Part of a small language model's weights.
Size: 9 heads of 64 (1 for keys and values), MLP 2304 SwiGLU, 53.1M parameters.
Architecture: RMSNorm before each block, rotary positions, no biases in attention or MLP, untied embeddings.
MLP neurons of a small language model. Each row is named by its layer, matrix (gate and up: input weights) and neuron, and shows model dimensions 48-175. Each number is 500 + 50 x the weight over its row's rms, rounded and kept within 0 to 999. Numbers have three digits each. A neuron's up and down rows have the sign that makes its largest values positive.
A block is one neuron, or neurons of one layer that tend to fire together. After each block is what it responds to, as a language model described it from the Wikipedia text at the highest values.

L4.gate1898:522397538430474470432548497372519506523516468477552408506436554537584580490498513545503475472438527576562515461489526444490482565456505494457598485642503518500465477513558586533502537577520497512479486513486468504472505469539467487495509548517499534508504641445477493500482596492552483449515525574545534572587562467458440509457577481611499388493466495521522453575537528526489510528416
L4.up1898:504455438450412514538586433433517456548551512542471446531466576476444503437575473539571431421517524361526500477490589490464408535558573466466434452466453516436506420505499503476624475444475510544434537483482454438515500426481549516528541456567422519434428439482500572531532480522561542423578536482446475498519475507469500629467452530581537462578500447484465423436544456488521557526444
Description: Sports table scores. Score dashes, digits and pipe separators inside sports results and standings tables (e.g., 6–7, 4–0, | 4 |), plus weaker mid-word fragments of unusual names (Aé-re-os, Ans-ari).

L2.gate330:446508453442565472513470494512516517604417509530473502507454518539460464442466575501500573478477504482605485469471447487567487529502448531515411531491508445423534383439514465509535533454476469550589474520562579531517511478395578392529404494536488564513423627439558511426471458570499536545467532566548459482559404436509590536502594497487518534471497523478457487500501502592536428512490
L2.up330:495521490453512490486473584529510466544455545534366562501477502524466546463526522493445541487504482592464528512545540453568438543484398559543494517500605465409507496424436491498541487486452469354547500542525546524394538478480514478483495484481489537559438561480471504461534527540562532406486501529560474540577414511454519486510586546495544464398458524510438399497463510507517488439474
L2.gate493:470555502538524371492462528479499456547578458552560515483530529427421480432499563516473515624578419481482487545528578473579488565499518482486526590492511480508462495378454417498455534463433583593470515421509558500462559443511419508440473522482412430457572426608434487489519547495529448514476422537583533572486575518475563407526451559498498373462517517475578449570509558542460535466477
L2.up493:439520449493485412487384496470553561420556408550527463556562463477512519453436586533489424557529432514438411527505514496541537502512557379483522517462479463488440463469500492564509458443499601563444468587555481480555522473454454577458495522595460439524569454600402437472518572478489432525499524450550504504527416492509520472490510506456511468437538524447570421534474529519507505483434
L2.gate721:584535522456503475524462427476471559531409516497517524553500457466540523501520542641515522600443516586486528538554530560480553514474542540544415460601568521511418505544444464468467507540466444494498484543474483512394504449412517462527614519606542498538429525456445560435553534461507532446545472456536499466521485535513522504550536496496527478465517480464458479467575522565423565502449
L2.up721:511487557472465577485511552561530561468494475465464453473598567472546554450538428538568402462515614451510474470508467463546553521471615489423536525505522440577513649432465457506525463388493538542468505527538615475417530519516385485509467517447353545481572403455479449450401487454423449509501496449444450467501536479422476546506426433516531410558437477524472488470475513444498523529496
L2.gate753:450526483474524465451422539435543534468471497484429499495498516515523468474500530548545360502497536402435501508412479470451469534510508467491567480536546441492532454455521510566574400550462523525530521467430529501367451476540589616541467486337450549535528540522458599639562580517405481465449540495508546500568445541534419479420501516451515420467570442506462556502510585466486494543492
L2.up753:483476420445484493550490523345531541516591419452502565528495504502447474504477451504488449477504490516558441502454537459512438548509557528470467500560502495528491410518422570490409545527447456452524501503531464505509498527469518510463483557434530545478532566437519462494465454590530657504566564546517577517504479585558528496432584479451458487430492516542475561510401490585549458408524
L2.gate771:489543473456467461427468528471476509475466434459556485509501440472431517461548454555536369533448556534552501430487388523536417501596531509479513543525442466530427601565486573550562460523465515444422518565509513436506466494505480515603514499536507485520504492495529503426427448476461551529594536449499614446494499504524554523498468515538519530502577499507484409515481443477545540471457
L2.up771:554508456431525579510453443494438478484444520526575506531533463491472413474526475615521506542408514491445514502509364565489556490497493474441550456543487590579500550527474514507503445462506499535409473537443605473467551478462486547495503626519560467471490534568531576461559511504388446461483547441557466479597540439537543479596561500521424571513433497528518530514534489488530475503494
L2.gate896:553470486469517536448466424421561492466496494528482501522519490563429422415452521568534503530452572438407516519463473511460540504527465540582542581556513462451490467455530406473476439559535451556426576548428617512490488483500425603472449416546450432507525469464495587629508564505445467437536470538472579445495512479447470505512568537502439525467523460535537534471464516392508483408474
L2.up896:548593477469441570533503471440562478415447460513421421491512492580493509540480531614549502461487472566589521431516391509521551510534486505535489513525528428541480429438391599506461460510567478545485487605473446563520499524475539520496479445464490484421452484510562619509473526508486477424524491523526562533528547501425469516581466472496449585411474530548587523489488507494533509457505
L2.gate1090:498451403555456510540523516572532521542538523552490465494491546464471496485502469611453485491528580603471526496508490513592535526488466396401506524445547495391461402537437606436521427458491549449461529480547527508529544448529456518464544571537474419491446539454468520393450512432463537447526532483490433535460452554447501517449461569371514486566640419498481479570609505408550549431458
L2.up1090:606502349569536488566438536478488464497551485555479439455394499478458547556583536513496484496537437518581468485460500481519459440497473529508488520508378411537455376590507543467542570542534449461434499533491465456478586541540507463517518532512418518543520549492568551386564443463430461470463432531520499530479454475470511502500483497480500409480583492461538525506556509438552497515373
L2.gate1108:473467520577492449502580543562565450425464452559555511368483511543445478460527481465474474549404527469525440541462529427554470479527509582447540472552593512523474582471485454441435553509442551532498524505504625473541475552400539536531532517532513543501517470584420500457513518480514465536553577540510539481464533431506518553539533470430558483426480356534492613497448356455525419493451
L2.up1108:520506477448554434494575475626485599450496561563530451406508601482545513490415454548520414459503498569492495524466463580425460475476593547503569538442541439449494479488441519476417479567418417394555531438456506498457540594464562567485493514570602408561458463450541466515417544527574479527484444502515532481616540462491531556505551484390532362471497364481490444565456529596472384509496
L2.gate1249:432482449483494502465490495443494479529530429468576468501577470502499497482473524473496551463547474568519596567460548538420493467467495503444510495466528427483543470570548494499536511471529555439538520509480500575537487510484582464473540438503484540433423580501614479512499530511615508464478436471501501480512473591445498447526588426520544505453453488386483550479486541558446571444496
L2.up1249:411494460490489510466492506459507485520530417459560466495579478494505523497472510433496558461538474580522586554466555548431492473451503530428511474477499416484538468555565502507523497488506558437547518514485527598543501531480584474482539453500500553450436587506603485513502564521607503454483442482496492473493470590424501440533604416514553500464433485379489562474493533537422584461520
L2.gate1755:544528453509414494458476486587626517501547477549544501480401518532590506444513503400470490492434520394476539448505499500518486505577453564461465464539542498563359483422471384417538643551377494492401568438518507423495441510527532600533451608496449559425552580526480609530534536523468519474536498540457457436503477539505479473607592516457491499472634474536452494473473430458488512490457
L2.up1755:485501474491393477509567395485572534580565453488562447451540505437506504380496489506479477463468520577502572463385555582522501401495528560444533489528552450572450470552476462470501508488374564447471548487413528465516521535513500592521529529474573491492550532443475590615476477550516517495531551525508458476474508515533429478542588470390468435563597413527447537527486447454467512593435
L2.gate1806:420499504494500473472520454433458476529498524520461453567519569535491506432515512442508502464372478557528516490431584540472457489460572517571495508542493496526462421470551474566531426483566437547490518570527466459525476534516494535575448520525458574468473530443556527482591576537520574386456600476498497489492530544550463493440552465499535493495515430591597451527542521409439481521488
L2.up1806:489599572522502430488503467577453444463584558477466489604495540461497367523462478517524484473470465543459514522464560444428462595515531575486459497547521581560422467409535466612557503529569486493460521533549448463503485485546514470517370513520460487444431516400512488432561522523444527449503545436487457459511555483596539514461542451520520520387551394610560479541534491482519512476520
L2.gate1814:488479452477491501466426518559553504464578514526453525524452445520407461456565556461522469493552456512412474571499552446499512498528495537544559530400517505544429435494449482420455536502568504518474473477483576488470473506492488488493591387506434477498486563508528469531567483540491481540486465555493477539498512482509408518530450480546531433460492506565512554500494597402490531412455
L2.up1814:491502467472510492487452435464470432543602381461442473556398454634483565445528508565499466506428521501501468407464442512537491478478447447504547512451497503514450552564460445452454456524562500439519486511463519548487470468529510512522569470516390453481463481527525606531498451474547542534566433477568486455507466558431511571574517433570535515463534499495562499493356554422395476541514
L2.gate2116:516528525444417514563559486449512512474473443462427409540463521502450476498439581460482497522430521507511418541486561525508472509527495505513514524494587547465529474394505465529497452546402463483571524408452481560536453496452577546451459458499586505446445496487549540603500572495461511526518502496484561500507410498531507494502491499442555446570435520583575572483608526456494454470458
L2.up2116:545375512394516509475539481490548522562416541440550465577467453532437489535512577477510421510480490589462508433410589636489473404522548474552537440447534441472535512448546463547418561490509443447513558535535499586517487534552470490456462513594425400533455460517429586548468525507403500507499534476482523437576545506546382511523515567400435471501535512505447460624476527501586561482372
L2.gate2141:481557362523486531455461534523575473470508496529618515493545554507551478620521537447518448463547470412498481432454536505504540518613479557494482425373489449433574499453532490481544516419517462479443500470506526528507433470466474442454492484493502585472596473550531499501471584498570506492601493479435480508479491577527533474485443558552499457496533514473478521509640408589513507512484
L2.up2141:496537469432497559465493478487500512506449427489493529465575472488490426528529493474515496542520478458471508399471566444614481523609454488491450488469522447507483525416499540432514463529447491421431534487525442511414456419514461480511501486534437504474509434589545480502457510518501463516619562563449512502536450544441533509550505558566443508474474505443469512518547502574522499430546
L2.gate2225:474523589449453534471459487449443526468506459458558489561525427429522568454506461453440479533466473487556448420466480455536520448559620578485525558494509610570617529474575430458494527450464522432529465479494489522481622564465458591503494443549453470449438486529538525577434649479538460514519514444598566472512435411433511553480533541544520575537512516511545561461518504585462381450559
L2.up2225:480507584471448558545441470497448526511451481426579544527515467422484600458491485491414401602447514500548515444512464454535555454524546484489561545540556645608519491467542423445523537400414534446446465557582508555470624549506428547525521459558484481409445456550480510571400546551474492545544500459559524431525450457501549576455469565503500571501528515544549551495556511595485427488548
L2.gate2266:480513531565498493535486473487507488586520484477507579546516541472506502469509608557478504486394575549459495572519501446564444546471503446488548466493585460569477533461535498478547503518514528362471506521483545549530536485536493558561486449482543514425464459516560499511439550454528614492575533447532523446502518467439465469473479418473575515537426419483428567399450547477565574418386
L2.up2266:465493465526494549506532561536591490457516493463482457367430608585495509495481569529469488440413523552410539393518463561498502542492519526550406437468501504430498533516547523449477445497536482465462443502511540446503489473512522509448584448511504501430498511566479530387518466561424466491413466427574421517503550520432441440509500539619511419456590533610518519537505536478491455512506
Description: Possessed head nouns. Nouns right after a possessive or determiner, naming something belonging to a person or group, e.g. Geoffrey's body, his services, her image.

L4.gate930:479474459475506407528516458497545497398531563490460496563538482484489416604429547471506508423492555428528481547419488496477517534584536486539458480546477493462460503494467508428566486484481595412495530454462523539458388476449566476457467517436413536465580527509514362579469573414491440527466512536512468429486526534470506517489483515538483458492455534541529475449510505516558490415614
L4.up930:435490584508487508558524554441490529431528536436582544441505515596488561476440474527542473505479532574472515545616489513476450563589520501434440416540529483507499559453447523513515473579458548400487389497493484495494543637425550464542546562568474508465549526556495555545407492575560458489492527517615447524552474604488518517488503487491482445496430563479482516417505562542443492496438
Description: Noun-completing word endings. Final pieces or whole tokens that complete a common noun, often after a or the and before of, such as g-ains, Ordin-ance, lect-ure and cause.

L3.gate772:589582539537431547495497505427522446557506463545447451531500466534414458536505553512522532529471477489473580464517511562546469459569516618545479521511513486446470504528460492537479561530430452561524534514579421537434476437537530518369554540479409400462545532522523527431450575522530533401514515508472512589486510507480459507441431484460449489469577557519547573539499442513495414539510
L3.up772:498525480411445488532534435575439467472517502511508457437559508439540527478502555457428509549461545428476474435538563408503540495463402604490512469469462521504450429536515540423483485541411521470455566473540486554527485531520449554480520512561453518478602478583557496434502613457502544497551527497556467445505430431431500434513379511444551470568505462461501467489441528428493497541515
L3.gate1127:579548519530560493506466495456444533562567605479546558517473477447433538479483486488480502512483482539539619622505494464456514472500471522526521492469578446518443452591495461536533509466482497469530486533493458640570489476462505448498542550439461476527530505467527516494463452554436500466544525492525449564519517440559507496444436493554532467469523457546623573479407453547528558594481
L3.up1127:424485535400425577487477524609560510485346500451563498502456478463540565471485451478491538490483482580445569497588514455452513558492436496550505463444501519591481492545490509484572464445440485499459542510547472588585410477559489526470519572459606581422568444524494487389523460497500581517474482516484455489466534494522559524416443430510513471507529476486591540509430430524554487484519
L3.gate1233:500606525517582513447551535424487497557520404559491431419575474509463503536488488534500491461478605467461466555451484542497540482553521593442451473409553492505548466553511560562512483468457428485428492523484525496469497500464496434445549500491494470473449529483406479438419559489481543563483507398448495475465471479532458484617488525482594458503505476530545458498482492476447575557492
L3.up1233:529395499500579490454513418484532372540549615586556477511472471494428480562536536452447591382566626534554538545562522455478617532529484540509496448470566472491467546528464489504464495405413516506513567471553458492475485530465525490418497461527518484554562577472459531454427503537531462527482494502397448517548536508506509548460507459495556558495587564570534607450497530464490535441536
L3.gate1884:478441512453449534446454545410551556530505461454399573481562442520506480536470488453484511490440532527497581482498382512565575513442474473448495496469419478500514488451621487563549478431550530481475511445435467494532471537438487464505557437531441528518545428446498545498587517470576426410552559483464549500476504440483489476460541530492476455485439529598491524548470515517553480486493
L3.up1884:592419500421430459477566432565455483567493527516458506468479447577470545502471504596502464457480473481466510474435462416439421450446471450442443485487456442602539493446613538481566534455438549438496469408554438526449488501548543490482514524469469518554540449579516485441517504610588445447514511644489504487515462439585464438519526489520443542486452558507449441469568482454486488451487
Description: Sports career vocabulary. Fires on sports words in athlete biographies, league tables and match results, such as football, played, League and hockey, and table separators.

L3.gate850:454492514472508535477552476449557474474500470517578409456529470500495481539412463527597539503580569457458529436493360566423501462517577469535472469522603556543535544457623555488522567523512512428493553555436414479475405543577574442497558511513478599562471598468524442473541374464514495455525420506522496428508447562438519561521505497535540534500467469487559550603511501473536499479549
L3.up850:477498489459528559483519479463587479496489461523561397459511487526487492519476489510606555496547558465491530482489384550388494497495594466597507434508599532577554514488586538497474574530546524458507594561482421473467429530580567430530519521520468570556516602471554422475528376484522521455523417567481496439467419552417516566511529510502546525493484441455549520543493502461530530500528
L3.gate1264:464593469491398519626462394478580540451512426454510418528603503528510499498501557482539504545482514451447578600471583518486523526514425497522610492497599509448516535440516578458462568500414446544509494489484511508440445518477513494567426441447511558469457546527529465498553565430548601394546447503532533393486464479537491511527521589531506491505535488469542476471473514554498475444549
L3.up1264:516538513385396498595578414465581577432464486481468489418573500511542508465492569462524488502484439499507545540520572511493556511567526485432519498532559531516552504477460586530501537528527477520454564499498510559454431459529584535511430460574457545534432575583549525507549451495587575488514429495530510433534503551494422461549579579557427531514551473531485407413456555444520527487432
L3.gate1390:534622448460477499566484504493442495541528535511483529533504555522643426504523566476471508504505490476538466497494579515481504580570538496431528481459495522396499419521523467437492571497405485446532483447465583562424505501483634567480370508402529465498551577474500541484461535549478522457528447556468522501513452527586503459515513519444521451529593415481556533488578526479373444600542
L3.up1390:562506527535514544463478448503469545475567594515542561429420487458545411619500457475490555418517564453462568479546530489551534449530544515566512530531567502531531566476489481558592563501543463448515520555471481466543520511422565541437530527548576454496404553385496484532403506571532484398450502536448482445535446527528459540573510401589587382437530458461523448532486494593467443489561
L3.gate1637:481469488501537505479480462499539509570491530496506509548490579451516581470611464439432652451445525553453518479551498558485438460446607459539452430418564489438462558469434534469522477439468476418556497446558488598486379512498567603551498484566523542434370513398551521594403458494477532527541451453493507589465463551569549525438495433563548426460532421488467494503456521530555479413502
L3.up1637:503562489533531580553562451531533558500519422483509541557630520542504496561395453509493564551460482406449498468504399481521432505467431490511510434519551426563592457459516377512400413430411533510475525519577461469455517519440516555500418513459488561484532541482483462517497411481629572537522463564405517562502510514571511474385435527430568519485579433546533566491644603504469525464548
Description: Plural noun endings. Final token completing a noun, mostly plural endings or plural nouns, as in z-ones, works, br-ands, seats, often before of or a comma.

L2.gate128:611530626468448473536479503455449452602509439467516481583450499503487478410526486520509542524552502502584496471607520463543510498562517555434537519496470578497485473546557511475513521540547500496504520410529490477491448466594564540441553604617542580447448492374592481451437497497560495576487493502481516494522418500397566607509604558513541476450437480447458487562426613520445445559490
L2.up128:551462579489509480591543562544466413583501508468541423567442522502477420503530489554568475488607468492492489531534458467434451484490527508448479548443501587469482434485532471492553557506552509490499408441607428505483525447444608589431540597541647544507457449525544433420426425497596509469411517552483436562415451521570624515414560557539430464430490478472468499473501505426521466500500
L2.gate363:557498542487501629650391555511499519409515494493516466503464434465499460555532440499461591525492529507503599506538562442460605505538531557535451450515482519484466465476556452500498467448598451449467552536432447552506501538430548520426479498467495495515465521558526525395504545455555453534582487565474540430528485485477510578456454451579496389493460503448484460526504415527566479464536
L2.up363:510473471509464466451532432436579390504531482491491491501488478484543508483448574495511458417509540419647523455509505428524422402522444480438509505511533542540457434523499564435443529519434528473574436562552581548567439485583504446587549530593399525636492454482574521425500508503547591529446552529425519548479482505399449605482544500447449484499528439522498516522436542525545533470530
L2.gate584:578515483450488472638567360403479499464436504546613542464543490452555459517477479513523580497477516385489453465567512443528556562650420536540607609498533522470501574554512526473532510492405516521489650485510579619427469512481551539398486506486598561457458494530535564531540570442519511473530422610387492550546536510552508474427459461454538512549433544581525584543553511477583484443452
L2.up584:516451432384465534528483507418559412502483376560506524488570493544499405502467521470625495459469452443490493563532421535435562521506501524574502492537454520522463509592481408531488505515447506613584551380442553541447569508538580485488457495391502529471476492551536501512502443540556538525444505560480582564568504481605491528497409519524515446448460477642588601524513523539547508567476
L2.gate631:526534480474427417556434520484511533554459577530527508596416567541522499478455475460457503532456595417518492446566519490500511550488526485469495487468504524525469517469544523482471428527574525518460556436520559500528398517581549429493489524519511520573546542472481452443457468517472510547542441546449467542503557427471456589488442491499551523416518580499427495468464467503550547584463
L2.up631:526469551426381515606502389520567489437550502470547514596530504446442496522490553454533514429581432579559397487573510555550485530502497457413498486519513486451448464524514510465590499520455514519517457523580473527513514515540506508446515450480481468434442461594515555467547517544557568507452479531454510522524531529536555549584588466515531487424517449423578537523504488521504572495502
L2.gate632:441615476513569521445433502543479495429496420543462468584613505445532432420475556467534533530479494544533470546492493506450524444473483514581535419388523586553410590443586465545530480491557479374562527540530457495476481468537509560362539550453464461528544523540526495575523490454525449471500452446439394457538534506493517504487460425470577542503496519540564455496446459411580508461434
L2.up632:465529424543552431487423464563542468412556419556511486575605467450557506482519555451523474426506429558532566530497532545523607526496532539588480445396504454502511533486480469487458448541534438513531577514517634480455481531559482471460412430476405590498585525487442489466470529517500543452497377544522465463530565421454438483549474459464557488513475453494586502489448447462542477517537
L2.gate920:442486593490495526548449449500470496473549500505575464492478423575481460493557529531551551468503455518464589441534481618537529470482460460491540464499467449451520472479462517474537509624451467481524645577525598486492485518585430485524488372592540474491463494542545488497522550426562495560449453432501440490532462467554514493536469372536504473516388534480583601538553468534475553572476
L2.up920:450454531461520544512518479393476482544511451525551482437541525506387516476536524483603516518510575471501514505425466605547558464435460492471515413491434474406413414439451496425532575459425353448538567559502555503515529516548572466514442473474467470600457504503548397516490458494600487528530547526489438553547477456564531557513396425443508566451474491580529505584506424541559479479552
L2.gate1069:476545432549519489574441555466475494525479460539479528554467458549564491518570465428522510528578546598517558517511477546569448452588565568515473478476612589500496450535535527455583488495440459473481558485507484544493536485457548501476579452537420523542514493494582455457502493534522507581466486527601597454564476449535476638478459530573467476535501488529514460614493465577524527528559
L2.up1069:473507427502487461565474529462537514539542481576477529562490446492547458555569508456536499518562557559499540574501521567520450433579547589515525496462661567509509435561542485410573505492401445481470545481471432542491597481434559543493535407480425463514459505496624452467523491532509513561440462566562590453542492463571466637487509528569505434527456463574531484561510498548484568504500
L2.gate1161:521469575440473431416553529479502407503447509451476528526463488486483513502511489479422498505437510480472547480497499512603427405459543513495483493570591437463556524548489569511519573448517391477435439559475467580489436604491527468531530467440473484429485412401556459517590578494507485526458499441452388560446482485456472483461414438446525570477548500468456533522504438544509529528465
L2.up1161:560413525587566487512493533426564500500464496469606408494449465442438430530642551462483527461450490476426606427445531478553512459447476493458486456505482488456528545435466471552556508438543487486431457529499458541660464595378506485582553535577495482421514441509491459447475449553507466450470501490468474569526532518496551550360558446492517429548501507501552474569506522499477465504487
L2.gate1347:447441480582457511554580544533556567488475497501558547542515446518510566556512527486548448485494463564507539457494516460447455481548466425537418451451420531584549520499528484569576493402578453424511496466459456354579537535440507559536548501535508506534463429525541455537495435425444455459508537517439467439522433482510626601517498523585439468492397461454495511513426588472483500454510
L2.up1347:529441570505507443512550597501514529570470581503622523614577415565548480526506505483500476423500479531544615519592486443470516480503451440511504444420520455482508566556515547574499397484546465430459542442440453407568502456359520514516464510564465525549477459454488499531436456421446444466576544478488501476553458484473646514514475537495487430548442450448489475464505487459535466489505
L2.gate1430:550519446488511487464515494535535433456588533475509524545511491520481463582492597435593472525430492482490493504511504554476487485563551478532431483494467492531419431615547501467509517554507493505477595473588525605507638479504506537492458448471509512551578548537561497491414492476495542526463472555523437553513446543445555539476554464497501432458535536538547507494497540519494504497466
L2.up1430:536513493475508480491566480528492456478581563484543582593459490492489465553539566422568473501444584487525407477500526469501425489545588456527459527484474569512482420587530473445533540544532523489455552534556525577538574480556502522514519514437442495542554560504547531441412465457526538433427464555583458580538525531407531552468619497424497400436502501572550536452483586446479493450446
L2.gate1636:502543553457493534579531515460511514474519486492528561474443464476583562476420545472529570543572509532506570526482544494487521533435454580527475434431412535458500530442446569440534553465554533556567574525466506507423481525521560547544520474489464464507530526472577525499477430485479572544494477556524420473513570480541557552468526453503530486440444559397437417502495387502543521496491
L2.up1636:481502604468433438481535488499561540519517533392475575473512546528473580465453629475434484558493531534434629451443400462499453595454565462454471502460479568480432488505437472459464411459410489491511519527510462413471532540531525482498508504468565575536562529469487466544526475520475511509527474415479445534417526413539442426535522394455525523500449617486454490478574483475502480529539
L2.gate1965:520474498512517511457427432553472481610479491507507568557431436408503446453461494530477435460561499498572512511477531511483443387488617544528476524439547532475393499553537546471582597493444437464485534397484459425422608483510506601496487465455468436553380429566491473507505522524462466500531447561469452584485548435550482432535480455509509512444584529509490439552437461522494538514549
L2.up1965:486522525504507457486476468444457427472433540522492441414509455544535442549501487469551466513479467480436515569485466581499477363475511512514425438387528504513440545559576494471570478418467456567480560378460464372477533606487462521525561542478452597473471450475559528547446486531544444579513549514519496554441469353500580561422505421539473496479521458523562448490513483495511509544439
L2.gate2042:520503474480524493547476501558511562545522522499508554563489520542520518499525486536499503534414569584434494464473531435495484445475553490554550542473470499494521442468509518535444583526494447426560482522448513517562473444537520507449451536483460468506469526531495488502578515397446478489611580575543457413560384473503562545458492423519553485538419409424410487539476427485360394450528
L2.up2042:500491484458500573491502502523480608525471489477527523550473531524530519555524497484490522548437539648438570443523539534470491449399551462570500457434448521512575469465551514491518563541458439455493488538452502514543420482545481512460456531475441469523499532559439402486566512436444451464592516551520461422506414467439513571464518402443478481559423407481439497516407449586402415475517
L2.gate2081:453516406506550543453546491491488464500495420438477509519505450483459496576462531379438479517489508544488463537582472433594431503434470495419511471583565520486605536489475495514557577429459524435533443549419571469473495506557467476553535537485427538391534497458665443339528478549562529469505457613505464459542398467544534497576504439574479446506518377448505561459512586523445486474437
L2.up2081:532459489522521496478485452504532629584557488571485566459454439491457455543349454472598522397534569481580544521515542493486452447514527455500479412465406587482505490424533473404536458504575499543542608514553531560538443494596546515475493492503590495477513524472551512524474616416457443478493484451513575490609416464454532491566516471445487515502469571471493410577471502532494434562477
L2.gate2166:559550472493549507447360530586531477519476599481488438491582461505473445542447465488533489485448482468544547483600455561486503432541442544512541533489406425538435464517462580528467537482537509417513423483560465528521433484491581440476479462514513463606489511499506492582536532498469474395510513487549557482581505446499546405492474530483499473572458500562454491478442444605496400559515
L2.up2166:500558446527545519491374546585590464508494488467527418560543487601462494470444441442526509460521461550575489426553492437532453455557426478531490492557499517570442554497429536416552496540485533451506506482544505413463456416404482389538565488523460425596444471480548477570507485527498500477533518499542474537577538531518533480501530492536522436556404536569434555486466477516511462477489
L2.gate2232:512486570443484533536546552391641467516581510564503441631454538514400420503509521561517496471457541498541495499501524492472581521504448483515591559506553422571523500506459548473457480581449418571578551625414596478497449413451517470556555570477523502515458501529542559451496404406597494510463573579526569483454477538425490592532477511433454498416463451533516530491520556533587494425494
L2.up2232:497556539492504461492472573467486479494565460441498444529546529479426513514473578465546550535503526441480471490478504563443554499498568496478444637497547558558592535521520476483504495566545459557550501438414614456494598551487565473525480453450546447515421547537447484576498517570547455532534455505460564518572534523518517533533511492546511536441477433574518545557560494448554546516476
Description: Sports results vocabulary. Words and separators in sports and election results tables and athlete bios, such as place in "third place", race, against, played, hold, plus dashes and table pipes.